{
  "n_layer": 12,
  "d_model": 576,
  "n_head": 9,
  "n_kv_head": 9,
  "head_dim": 64,
  "d_mlp": 2304,
  "vocab_size": 51376,
  "activation": "squared_relu",
  "norm": "rmsnorm",
  "norm_place": "pre",
  "norm_eps": 1e-05,
  "positions": "rope",
  "rope_base": 10000.0,
  "rope_fraction": 1.0,
  "qk_norm": true,
  "attn_scale": 0.125,
  "bias": "none",
  "tie_embeddings": false,
  "parallel_block": false,
  "extras": ["capped logits"],
  "init": "normal",
  "init_std_qkv": 0.0224,
  "init_std_o": 0.0,
  "init_std_up": 0.0224,
  "init_std_down": 0.0,
  "optimizer": "muon_variant",
  "lr": 0.023,
  "lr_mult_o": 2.0,
  "lr_mult_down": 2.0,
  "beta1": 0.93,
  "lr_head": 0.0059,
  "warmup_steps": 38,
  "schedule": "wsd",
  "decay_fraction": 1.0,
  "decay_shape": "linear",
  "final_lr_fraction": 0.0,
  "batch_tokens": 131072,
  "seq_len": 1024,
  "doc_mask": false,
  "train_tokens": 619300000,
  "steps": 4725,
  "dataset": "wikipedia_en"
}
MLP neurons of a small language model. Each row is named by its layer, matrix (down: output weights) and neuron, and shows model dimensions 144-239. Each number is 128 + 24 x the weight over its row's rms, rounded and kept within 0 to 255. Numbers have three digits each.
After each neuron's rows, "raises" lists the tokens whose logits its output raises most directly, leaving later layers aside.

L7.down1087:131123075128125141103115090176140133086139090122100116133098113114096145127090136157117104167118132136122161137092160152138125108117134160117083095082136153121149158115118133154121178114133115154113143083104096157074111131141151141101103118132098128117114156116134143111132137139098106126
raises: " album", " book", " novel", " song", " published"

L8.down1052:136102161130139149154102153082121108119130106129140099129120138125140186125132147144140147088138104127133108172111103169150121098146100158152130148097142131097141113148123152184114139121134136151108108103139192115113100139139064128095091124102107171143080192105114125135091116132131130131
raises: " that", " they", " she", " he", " that,"

L7.down37:141097118132115137099139124101120098109086117097131155130089120149141099124086099132135119163127121134196094122117145148123121111125121143056153112114122087079179142124157137165126187087115127146170122155116147133172131112117113113084115092097159152095093133146115154107138126124114082116
raises: " line", " line.", " route", " line,", "bal"

L8.down1616:157107154151116147085097115090186153114132131113120140089098111143109123129127126157092089155114121129135076110097134160113139109121120158119140125087150113077124121108173104137099140101062191095119155146163115135148138113110111162148176113157100061126094117160110147120146158152153125132
raises: "ings", "ings.", "ings,", "els", "ult"

L7.down763:127112115082103111112098160148115146130146127135129126092135108106113143095137141098115120130087137135140119175089152142125101156103112121111129139118146109147112107196095078128091144134130146149117147147129144150099136133105119127070150127124135166135104138137096151126129100130122113092
raises: "ic", " only", "ast", "ew", "ice,"

L7.down1432:121119166101088130168096151109058159153083141106154095124157130137140130142120123121158085083140119085149097093162158105107144112135135098135110133078136101128126150167086098120143120097144119155162145093149129134126136109144110080110109157119142117145100134109141127147094111138151095141
raises: "Location", " Loss", " Career", " Win", " (0)"

L7.down1840:094188196174162114124117134147137150084128136159112101146149114105101146160110118121135189156164144123130128125140098143147116143122144144129100132103068139134110089199150139119124117109159121127123127119124165118152122183154131104159123128147108135125130122129107113108168079131143130141
raises: "ies.", "ic", "ie\"", "ies,", " been"

L7.down624:115192093123117092095107102099145153148142158075146127101087160125129118136124106078100127129162119132141140135165168093129087137114125161127097126090167102133142102126125148139155126142165115138129110120144128121131124092074150150152114143104125165115106109118168171155097106158111094124
raises: " the", " half", " at", " 20th", " 18th"

L7.down514:092153140162131109131150138179144158144128091128111075121115092116154135107086106150141106129131065117138099139127135145167146123136113167148127146157139133155113145149126130101146149114168110119120159157064119141122149122111098130131133129119125117146117112116121145182131116125115111107
raises: " are", " include", " were", " is", " is,"

L7.down574:099106118139116165110133115109113110126133092173111097160085138156173150101104160146107128084100168083087110151143141101115108145123110136176103107112185104140085136137153114128125105122111120105132128162115145086126133102153095124098109138112165118113100133088130097127135125138074127136
raises: " death.", " death", " death,", " defeat", " rise"

L8.down971:139154131120110121092166107142133115124127147101104135135138089131125143126118122134107129122162100093138135149113107125116144127130129151113165104131104113139123105187125108155109166123193160103082108186126136137149163108130097143128157127144150145158163150101142100177109121128135103124
raises: " you", " they", " They", " You", " their"

L7.down1479:134145127160167139116089149120129115122123101115136174165105122158110102145112148124101146136153124128152147108111141161126128144157159078115151117155087129127134128160094100138115099154143108119168148112113129114187116129102121092121182167117094124130124170120156126166111088126107118129
raises: " in", " during", " when", " against", " because"

L7.down1478:094152159111129111129178106073142150111124132109116114135188119133147147107127093110162181145124113099117152107128106087108119142070129098106119161156105120101129107091106126140167067139143137152129143168159131135115130155094138102102165117154092146096154110088113195130162114163095106092
raises: "ography", "a", "ices", "ations", "ice"

L8.down1992:173114113165143118108126168108091122093111167110126123165091151114155124146172113125136108121156171125113129113117157125168154136144178109149123129097166116155143160144141118134156118144155099122094111106111154170119151113146162150160149143149134117093156146152060164117115111135079149137
raises: " them", " latter", " which", " example", " them,"

L8.down1942:108115089102177095104128076127153136105169107143139146104125107154144135169135120093143080127157118115077123140099143118163126135152178132167134136138098126117128145121152120154121122139104134148122148122133161122117123099099150135142140180146127129118064146127115111110130129080128077135
raises: "t", "ts", "ting", "t.", "tal"

L7.down1890:159106143137123097145145156191126101141117137081129184101131083160153079144133123123115165131088106139130116135089097133106101148132171149086164155097119175133092167159138092146127085106135155118136105139092108137112153133118164096127135134119173157123150177124092128117176153097120096143
raises: " because", " for", " why", " when", "ped"

L8.down1674:142110103193151095139074077130124097114141118068148189128109134131110130105117166122119138131120119113172166075123151076130079150105106113134146113136124152150147160119141133121081144137138119124124151084130140101111108102153102107106134114120132106144060163095111156133119103131108133103
raises: "fold", " basis", "ary", "==Results==", " reason"

L7.down1198:088132103147100111120134146125075149094131139115140132166159100136116140128086116121153124157138138140118095100148153101138158099126125137158157115106155205101116171115127109098123082145148117142069104133139128117098086143110113141139124154121122120138134090128156172135124096136169125117
raises: "to", "by", "ival", "uit", "las"

L7.down1388:155117153112132090116134096131073114146080162138075109118156104170114116151145133111095136112137080097102077126159132120132142156120135112141135158104134160118144144183115121127098142110111133153052107135109109111131080147077137142199067128082155157127117089148123139132110123128108188091
raises: "er.", "k,", "er,", "er", "k."

L7.down1964:069086150084123118084170165119118070113177126119097147077145188144092154130129111121146105141117131145120124101129197128130117138106111115124158150088144147095171126083113108104148118122128086054153165147102131138102142107151125110144127126123093161181109141139161090116133144117135114145
raises: " him", " his", " him.", " t;", " him,"

L8.down293:092107159146173107101126124170146152103141090148128150107179106124157140108135188132176158102143113144169117142090127141122150105136128124095109132116125129147104103135158157152133166137107150150161143113110104091107111119074154113104155142147093080156144121129139130164128140130142103121
raises: "–16", "–1", "ster", "–18", "–4"

L8.down2290:127106168146132082150128148159116169090133118124136155095128123135176109134110092126139153142111136086106130141130138133152145136119155107125104177079167161135158163136162100129103155150110126141108096166110086113151125173143077143133115135138126115158152138136120140098140123129136124118
raises: "que", " I", "h.", " II", "h,"

L7.down63:092110154145092093140156103103136148126089091104119106174128122139089128137157137143115165108140138106149133132129115108129111133163122158168054117139132091129132136178149126125196125138103118137143115114128143152098123126154096104132176091178135122163158117137139129193096140142116109135
raises: " he", " it", " they", " she", " users"

L7.down1546:159141102151132154137083094128141120129151126102110115098090163110105123134104137112144131087134117142135129113144146144134130178111160112153144103141116128112142184120140137130116121111125134095151114101136116133122131129127114123133130116128094159108094141139129131087123148124091135118
raises: " of", " that", "erm", " 2012:", " 2015"

L7.down1286:121082155128142141118146127163129080119136171115143096097097114108133078159113101132132163115096123144098106154087102106140153146146152135127157143127147138110123048121145108127136136161103114120066137100100134137128144157139177132139125153122082133163171134100110133122108120096145122066
raises: " career", "mission", " tour", " career.", " mission"

L7.down1344:135113164129151158132110111085138136145127103139122143122129146098099137144136158140115141096169109168091170124090153132086118162142114128115103161158125157122157113109094145090093135157137186117077120147151134124142180163099104129151111160109139099114149150142126132154201122131161109128
raises: "ual", "ered", "phy", "ids", "rad"

L7.down252:110140115137095108135182134112150086094130094121121137105146124125084131128090183099126066144090108097099177121166132158116136158178150096157096155115117135123150113180142135140157111131152107126109098113138167107104128120105166129169158162118128124170149107127122121159110176124143121151
raises: "ment", "ches", "ment.", "mann", "ment,"

L7.down1807:158152169190116175118150148124156127108113096160117129132123123110112117163115097127207141132140120144144161117114124118161133100132127085151140137116113138160125153112146158136125116085192151119145122094124132119129139138131149107130138082122130156125150129133122157147148124118138161100
raises: " being", " having", " coming", " becoming", " going"

L7.down796:160128143135145124142164127124086124112135165080125140145110120091150138120108101116151124101108119143142160114133147133115140104133146117122095101142130113113103141101135106137113129122150127115103125095107139141067126102121110143086096083111149137111158132085084085111137169102097153153
raises: "our", "ors.", "ours", "ured", "ances"

L7.down1940:169109149146097106152109166124108143138092178147119143161112142136120140128123152162141146141121149157146099104152189137082131156149139139176142126124072072085146157126117111171117119108183125108204089114135138179108147149110128168115113113178138152103171161110103110076148125176096107167
raises: "ter", "tery", " age", "ter,", " whom"

L8.down1733:117166121165113155116176155124144100167169138114186153115134101118155134152121176145154094132133099115107094124159137111151098119085125109111148150140095104075117144149141142181107157152127172167139120103097133118130110170106115102146140141142129133103086123110097118115167133118103117143
raises: " day,", "up", " days", " day", " day."

L7.down595:118113125064115177160130111104140108117160149146157158127125131124090142143165178117162134114126152146129137136129177118149097117129139123116102113155159197130112121094100128128109123106114155148070134138117132128137131100102109102143109094133134133119094172158105168133121133126117130134
raises: " trip", "ering", " code:", "ered", "las"

L8.down827:143098154104107173113132130130100109101131153127116163144092106099094140123110155113118097111088114125100074169123127122115080103126081155059118133109115161137085129108128096096137128112141099193097134107103147092119151152118132141161102130143130105160116129139098093134122211114134117177
raises: " it", " it.", " it,", " It", " its"

L7.down2295:135083119107124119153109154130123100122154112172108127072115107152175145165076134102153138150070130119120176091129140138120184178161138120117156164041115113135132130086159103132155120132129144153096102121142097122089174097139105103121136109133160141091132136125130119080107074117157112124
raises: " impact", " effect", " relationship", " associated", " sequ"

L7.down2031:095132178186161158149116112159157123105156134100159114181108125096126190115200138146096147096096096083120138153073125096158167137158115166176111109137110140075132138149170119154137148166116132101100130138166110128102138114146153110130152121153124150152120129096119112091091084106127101096
raises: " he", " which", "amed", " they", " which,"

L7.down463:101077108116107123148144152153113160166093148139086148142106096130152183118169119172114087165127129135150146112130151169136098083072139131099160130131087118090106094107126119078138123134132143136132132123124123116146128152129108121169135151161176133093114199209112113127133153161125158113
raises: "u", "ua", "ual", "u.", "ence"

L7.down1266:167127102116085130170101130117151127142131150135152160106141176117140124164121137084145115119108168158107151115132114129170093092132166138144073096102161119116072146114124151134157154076148137086090135098123141150119130158110142113153147112128107127127136138136161125158113144117115153122
raises: "ored", "ry,", "oring", "ry", "ation."

L7.down1829:128145126187169146113146096140172108112128182151111132092164144124145120177113103159143156115073162140184135152144154116134096128192205169138164106108150157168099103114116155073127144113143122128129104118162156163092159086153116137135176129130123138109165174099129146139088140105117115112
raises: " had", " been", " suffered", " were", " existed"

L7.down2055:139136136151126179157130154130133125130100115128129119114152131146125162132110159059122131125109119154104116171148136147124145160110120124130128133112117109159142104126130109148120110114140087124073118166090152097137108150098103140122107137119135146167116091093155153146176137144132116117
raises: "er.", "ant.", "er,", "e.", "ant,"

L8.down1138:100075114137136114098107108096107126120131152151134153103126115151108112134129182156122118149121143180146155115137114149125122139137144136129126115151146202127114171149138138129095117123132106131109142155126153104117132144086187137119144120137129145122117135123101126161147143137141132159
raises: "ered", "-th", "sc", "ering", "off"

L7.down1595:126132113150139169070114168117197158168168126135153136125146184161087079109123173076149116089158138140162095154092156137127122111165103131093146145107133157180134102159139156105152109132135150077118118124115153145117169146144122079123136081126124142114148137166110152147114142131088134130
raises: "y", "y.", "y,", "y\"", "ing"

L7.down528:155135114127158141064124116110149172103159142078141142105142168149148121113102133043131158125161144130145114173145127133117126126112107102133121120106114102096146114151149172121091086128157129138149129109142130131093069159139157161164082099191103129138148172150125115142138154148117099135
raises: "ies", "y,", "y\"", "y.", "ian."

L7.down1913:119103130096133165140128123138119101126160148121136105155127137122089127108099117121132147077091111152122124155147157124121142105099138109150113107095112122075123109148112113153149156161188104148138114137158102136104114143130137167160128159110091134119143096142145094080151165137130178138
raises: "ous", "of", " Preceded", "our", "ouse"

L8.down1643:156119146163116163104132109181138150144131127157121153085124085097139129132138140115137140116128104125138111089184113141105093162158085148152199125074109154172145116119095101171124096130123159163114106115127123129147157106116118182144109148128121141151178120121124091126149110146160125135
raises: " day.", " month", " year,", " time.", " year."

L7.down601:152105154126107156186160110119118124136112117158098087117136126131111134158143160148165095133097095135137144102080110154143127116154119129140129168139152141121172146107116108180124120172115146140154096161130140111142090093076123101146113109114082157181157144108145159186114112132087147115
raises: " that", " it", " that,", "urg", "ched"

L7.down645:121194156150119096127117163086135190135120159106130131123103079105113155101106166107173142117177122131166141143158102125140148110098134159122187136104145111128172119163158158119144137116071107131160118146117105132122120137157115153182126151161113120109106097116132125127137142157174113128
raises: "ies.", "ies,", " over", " around", " along"

L7.down400:144110121146123146130134089166119106124124096133119160098098095078107126121158171168119094160167115125101151091173177170097131120106106085103127133127157113146107115135139189156091140090124171151122177090149149137144132083103160160131134114065124185133121100178139111087132119094104127145
raises: "ing.", "ing:", "ings.", "ing)", "ing,"

L7.down1510:142144120113136117127124126084142161091111074121119144092081104132104134125127112165113198152116156127143127132130150132121102183116127104148142141102112090086152138148091120138125139105133148084179140089073101137145141132150098156103139124112117129124127121137127106107108159156131125133
raises: " number", " numbers", " share", " changes", " portion"

L7.down940:138100101077099151115162171133104153110132126092088159123155104096113131128096120157105136117063108140134105164142122112144072094122108144155105160140082117121140137121165130117128123126103161186118135116115195076121107143122124122138142119133138122123124084134127128147146149089084136141
raises: " it", " them", " himself", " it,", " it."

L7.down2263:179131129166133131068120112129122157127143113119128142130190124121094121118130139136109110130101159118146156105099176076166128098106160140154153137114089120158125147128146120151158147156090094108151122128148148136143164144096131121102129124148165149109110141125156118094114135093168119130
raises: "aded", "ady", "ines", "ock", "ades"

L7.down259:106127124139102093174116147122144137152131128067170129123147171158137121144124162140135093115181111147116152091146129131127136110136117161134146083169145116154127152137140147173152142110109148122123128120115115149148040116127110089151112052147133128118128126119159168140095105103105109121
raises: "ry", "ries", "ry,", "ric", "cul"

L7.down356:135127128137138153147133108124171148135085134107136120081123160126129141119152118144128118136174153104155131118117102142079107151109118140112123164143163116171118123149104163185129124139140137116142149112102123110143131133158152156147109125165128117149147108157088082145147116136119129108
raises: "%", "|---|---|---|---|---|", "-year", "R", " ±%"

L8.down2267:145141096163163167147124147129158162121092128186092153144133072096159130135117078156107186124131137101130154126124126137121116134113141160126116133139135130145101079114116144119148109154090148133072133150102132123138133079136085166134125120106173085081120147103157139122158156154128107136
raises: " way", " direction", "hy", " location", ".)"

L7.down273:110133124145129118139135179105093128143131119171097120129112181148113093078109092132137144124150114121119162129106161106154113149108088124125142112122167148100116130143102094210153110081142129129149088138110124092096147153103175111142097114138155096128175101180158118129132141115130132118
raises: " town", " life.", " Angeles", " town,", " life"

L8.down1266:094069121148086124149201109101138103117118159156118125139115151140107173100128146125127128125144099149124119155148108096115122145162124115123154165176139140130094117128069108093162117131150071138099137158178162129149162125159141153158097101134176144152135139150122111177117162133110077177
raises: " he", " they", " she", " it", " we"

L8.down2079:151118123154076148164151145142164128088071179144122110135130107153156106164120131131119117132133117118124118131147130150142149143136129109126126102118128143161118124135163117119147133134169161101116131100142112128115113159138144135134122116118129117092132123102149123110127142120092139126
raises: " being", " having", " selling", " losing", " appearing"

L7.down238:096148142107142125082118190143148116096138085170104134159141177098122132088117089136143143119154132118136155142092132161124111101061109136103085122126182077115146158141157093111104110180096133150123122147140138158128123137112128153136091089146134125109124106147122179106128075116098176111
raises: "est", "est,", "eland", "rial", "A."

L7.down1598:091120055154130172125140141105092133134117113099145115136142117148093127121117135108116132144149136159141102117139141072120067144099103122129144159158127150118141132122139137130165131140166166155086120108141138115147140127131162150088128125143124143096103097126104128125091141159143147141
raises: "dom", "agn", " time:", "mon", "cot"

L7.down1993:137152128134145156112155101128109142137138126132101163132143119146128147096154143104120078108114172110146124159077127088108123104096119105111144178149133093109102175150128147164080097136163174071141124139131105127155093128128123129129133131133124139147130108171121147122118086195134079119
raises: " (8", " (9", " (11", " (3", " (10"

L8.down1347:142134131141114104100146104115128065136124114120111107149115094107150099117112118146145113136116167122103085192173125123151139171164151163140157150063135086094121132117106158118170121072124119115168165126128126139111145118091106144130106166122160165133152138146129100091120119127123143104
raises: " plays", " works", " media", " art", " •"

L7.down2058:146147120090121131120088137141126135119145173087123158161104129081124186136125127115132156123099152168141119145098138154106119131143108147078128101144163108111128142074141127150131130142139082133134128139159113109137137145131154111085112106096125108115144118140111121091126136121139147147
raises: "ours", "our", "ors.", "or.", "ors,"

L8.down476:143111090170130122115142103153162121158145140123130158110122151126115137120103149158137184133117133145117111114131115168132159145191092116106107112120152090122141118117119111120114148121142104154151144130129088153122116134145117151131089138113172113158155101121152085133114162160081121170
raises: " I", " She", " .", " Her", " It"

L7.down1688:136102125103122115090115125162104143122128117180100156135118098168115127092142135126151113140129132118170111078139149124129148120154131130120129101168129100106133163147157101133117131143178155163135111121128145171094148142121132148085114104149145104123137112126148122118128139117132098187
raises: " result", "ters", "ter,", " consequence", "ter"

L8.down537:073102108119151111122112136105129122128134131191151129139121093126150117097111063162128134122136123138132139143123132122122158161120140141134073114121168154101076143101146129147168132121121171116146157141143112100107155144131136110105161125138109173154164136131155127115137123116167117143
raises: " life", " life.", " life,", "eter", " eye"

L8.down1628:160122088157104114163113147137120157120122118095098102146101168110112129094149147175166143132078109105126136132108110161134131124127182145123133119100125168142119119133111143120149152158120113188136128158169157145124155129101085147125135144101103083148097140134162112115157135094142126175
raises: "33", "50", "48", "34", "55"

L7.down630:160083111157167106135135057135098140148104125172119142149136133103118135113110134120123091127094125101076184118120148140110101137114122120145149095116075136091126110139090121184158176137125128168156072118121112115132086154116108130143114074142098137123132108141118117124127170128156150121
raises: "ize", "ized", "izes", "izing", "ization"

L8.down107:108167150135092161175164135109112133116137153045160123139112111153099144121116193132100114135084141141138132155114133099128134139093158100170105147107178153131118120120137148069167114090150113146127123099087119149111113156114161150154114126143141119138149080108128077083128087097150138107
raises: "et's", "bit", "field,", "ber", "bers"

L8.down1199:139090102146143104132178115137117145147171119204121108141088136141150127097099133115148082148152090163132120106167107118152183096127130172149139135150170101116124159112150133126092171164178141136103127131115138150135129113154157154127094116120172118161124108139100107129173138154129135122
raises: " was", " is", " better", " also", " were"

L8.down563:113122144116131138154106103113120103141167143151127200130126136118095121148094110126106152144122110079094123102131128113107123107104118164113167155136148129146145164103169131094147101094091128113164123151121132118122122130106154137149156129106102130084146103132126122091118142134143117151
raises: " port", " town", " trading", " junction", " railroad"

L8.down178:134175101145132146150128107099186117096129109129122110133149147129153150119110057175111123148136163120130148103185161110158135105140132151089129149097139122143126127097140151121115154126143131086121141084117136084134161113109196170154117160124141074107183122127087128127111139129154155128
raises: " success,", " success", " victory", "ting", " defeat"

L8.down1166:155149127125089103132139142124107120124117114137129092133140087170101121150116133170132102140160149084158099123162173111089132127156121105133098089143118105140129188143163140132121111116105135093153095092122116104116158164142104124136109082135103119129121108144138158147117132139172099118
raises: " exception", " intention", " possibility", "out", " rank"

L7.down480:146129131140133170124124098114161130179125147170092110081122092176170105144104104137147116129170133094083143124175172136125112092137105142136129133158169158146107126122112094156179103146128089130142105120146127119114135140120097093095107168166113131169140100157147147082176122129107102160
raises: " against", "less", "y.", " purposes.", "orn"

L8.down804:114091141108159148133121117126145081134129122103092136111121109113095133089097114138093056121151114141132105155155135153117117080122137111136135124128125107149087128116125120147113098131120115084107189125132110119101094104161115089117095158093134165147131100141131133111136113113110107122
raises: "ing.", "ing)", ",000", "ing,", "ose"

L8.down1448:084084122139165136144128125117098127112128099108131132108157107115123131112169128151104159119153146149134123167120102154128166126117136118155084134133136127127090165147114104106137164165116097114126152133160135150148142132122156141132155145121148166090128139156141126093096088155107117108
raises: " –", " -", "ant,", " —N/a", "ped"

L7.down1894:115102152139120130170131078117127116155097103174182132144136144108103141148147158155114123133144105147101124105157103064125136119170114141169151118122098125110123115114105127121148123138111102097116095112180125102136165114126112165149154108134139104182117117152128118179074164158136117102
raises: " they", " it", " he", " she", " you"

L7.down1957:132161118152139104155116110097116141115126103159106142158123143171121142128137124125131165088154131106114099106142145104084147103136146100125154104145099122158098113115117177140131146119117110095106172130135127067131117143131143130109087140121146064133131098142099106114129090112091112129
raises: "ont", "a's", "on", "on.", "a,"

L8.down1108:161125144134128158156176123192132130109107129188151171131167142141153137140111153112123102147147177136132130126149116120133110124075086169110149124164133136145138109128127152137118141139114116109108131125083185076123133123144121156126050143151073131156150125160127131106156113083120119140
raises: "s)", "ited", "o)", "s==", "ed:"

L7.down2221:122143132124158126093095127128101128146096108102112143113113143095120133136107141099106146145124158125131143127105110140116117120101106165113100150127156159166121182082148130157079119131096147155121133123142104151120121113094119125108119155136162107109114118096102104094148173159153146131
raises: " time.", " years,", " time,", " days.", " years."

L8.down1095:123126164144148118151152144090137174152101134183127104141089117140133142156119114142168102130100105126097107118126130090178147118140111155127147146124112120106133155125137104150138151155104134161129121153104166109092135130091143122151107124124117091137107099131108106122148138121098161120
raises: ")===", "s)", "an)", "a)", "ing)"

L8.down698:128093126127136154102119127123100118096115127133086130152136106089087128140115151099159114117135127132119116094128109133148066141108143112144108124087110105116077103142107144131134136164148140158091091159155107096144157133074132143106134123096123124113150118102136099152163118139145127099
raises: " effects", "nen", "ograph", "ators.", "al"

L7.down614:109106118100115087099159112110135114117153115115156150103158114063070104103129130122134154126134087172120117108160153097131145117095119145132111179163164131110117165080109149116141136138137118166136124122132123125150143107126173146086098142143133103125140111110071138158136110120071077126
raises: " this,", " it", "ity.", " that,", " it."

L7.down1493:108093121087117100162124086135155126103165134105130119154093167118115105142152151100129150147192119130129135102127122120107092094182116126160106142178155159120098127165143163167135142129153101088120181140137076174091137132103142146158116145141176150113123133163160153113086124100100081130
raises: " -", " −", "ep", " −1", " –"

L8.down1792:154120133134151125131141105117147135109096125132169111137114129103170107154133115135093168126120150162118129115108146119136097135120166124121144072124134147106075091130146110178143140107152151151134170090086160174110122170178155147154109127111129174144175170136099142115136142114125144150
raises: " then", "bage", "?\"", " fed", "ous"

L8.down1032:203149090081114127122122127114102141107148109057138140138165116104130131145064119135152125137143129120137103120125137063127103136105099130112147168107195110117109142142110091118163146129112132137106108136135110095118105138113123140095166130199116124122114102133133165122128159141137122128
raises: " National", "|---|---|---|---|---|", "er(s)", "|---|---|---|---|", "==Results=="

L7.down360:151122150142115112112109105131152143094111148190124118104114114098180137126126108123151139141104137121138080125138131150099144133101106178122121162127153124121144128146098161090161128112117122177155121154096139146117112117118160154096099131125133085109111139093133114127147138124142082117
raises: " up", " him", " Up", " a", " orders"

L8.down1955:137083140095152126130110153140109117117087110170147175076164090082136128151127170098119131114112122115113127110122131138173118165112127118161106130139092141147156148090101123111157084126124134116064139114116136137123164118142135116154145128103111129158101115184153089109108070157109135064
raises: "ies:", "th,", "ction.", "en.", "lement"

L8.down440:083148121131092144125135080158111085128110136128163133129107132115120153154085067135155131166101095127123120130137120118131150129133148144116152135132175134099146079094127115135130117138154122141159134131138162095117160155115039112105107130105108177133132117120132143098175127167138132141
raises: " history", " History", " career,", "s'", " history=="

L8.down1910:114104113150142079151101134142126120144166150147147110088116125144165173121144147162106124130146126098177158102116148199126136121106141111125091139129121127138119106105089128140152127112100120144134137135103108135137164120103116098160090091144105119176090153131139119109156078121161108093
raises: " than", "ent.", "|", " Than", "ector"

L7.down856:149154135119108154161188141128154092128124113133127167129145163139109099129151089097130133142125147140113158121127123146133147100115115154131126149153122109160114142076112131077107124125100134088150176144138138108111121134132093115115123109118076133152091124130127121176101108132121113097
raises: "ed.", "ings", "ed,", "ening", "age"

L8.down937:119148136148109146138110144103144142108116137177093092125171148108061139156149113112146117121123117110146133124105144135117117167167141146122122102131079103156145102145143143133106133100131151074131176101118145105114109135116137114136117119149109126139123114080128150160104097135104134126
raises: "ic", "ism", "ic.", "ism.", "ics"

L8.down2049:133137114132187086182110171158151114133129175161122154078115086159113152131179144143111121137130119137132157148114077121108100144128132099110165136127126110117150146130099124142139157169117131110124094167123137123103122141141133171159145146119106103110145118176136121110167139105129089135
raises: " for", " after", " due", " because", "ears"

L7.down1297:131082132097151127123125052122098115115104150124152132134112134138116151150110144167118169136151151132143119135149161168127109098126134116151180081135170115122158125137129144092164153144106133134079090122104106109146087128134138108129133158088172108110172160130109114131151174114132153086
raises: "ction,", "opard", "ction.", "ft", "ven"

L8.down532:114115097127159132098148118122105152155149171143153116115143128121087109103186127131134140125145128161131104158133105142136162098097118136156157108112062148145164159100133092099182159109140124166105111115151095128104121119109158156105131141136079115144120104127095153097167132126122114111
raises: "ists", "ist", "ist.", "ist,", "ism"

L8.down782:126118106151116081141124108120121094114119118140131137109106130140085132168144109127117113151153143155132153137159129164146148141103114051162108148154118140177125111127107144121069142123143150148109129094119125127120091148123144132103109161134165071115128140162132099105118130114076140107
raises: " Two", " 1:", " Three", " 1", " two"

L8.down1402:156085099132117122114124125126119128124153141084142155104144102103134110085145128116096074100137105120105138113147089142077079157178123135138145168093098154109116144136123144145095149125137113131113066130174143127157154129151131107107099161157109121121108112090142126105101163114176121135
raises: " years.", " year,", " year.", " months,", " months."

L7.down1747:130132113168105103147106166119108129140122131124124177074116111117109124139125140133151115093114114130122146087127132098125125067092150126156165155146123138109080156178144123136110154172063137099152091127140086110132105108166130164116134143146131107153094145154119156124098127140140149115
raises: " 0", ")===", "s===", "sp", "out"

L7.down503:158101132158116144148170122104107146129118087132175132185142112163149127151128081209104139099153104156124134103129151129109132132148104156134135151153120124113145144146127124148141109128104117115156116084141118135112108096135124133143136136112144093140120119155177130172163120121102179093
raises: "==", " history==", "s==", "ics==", " career=="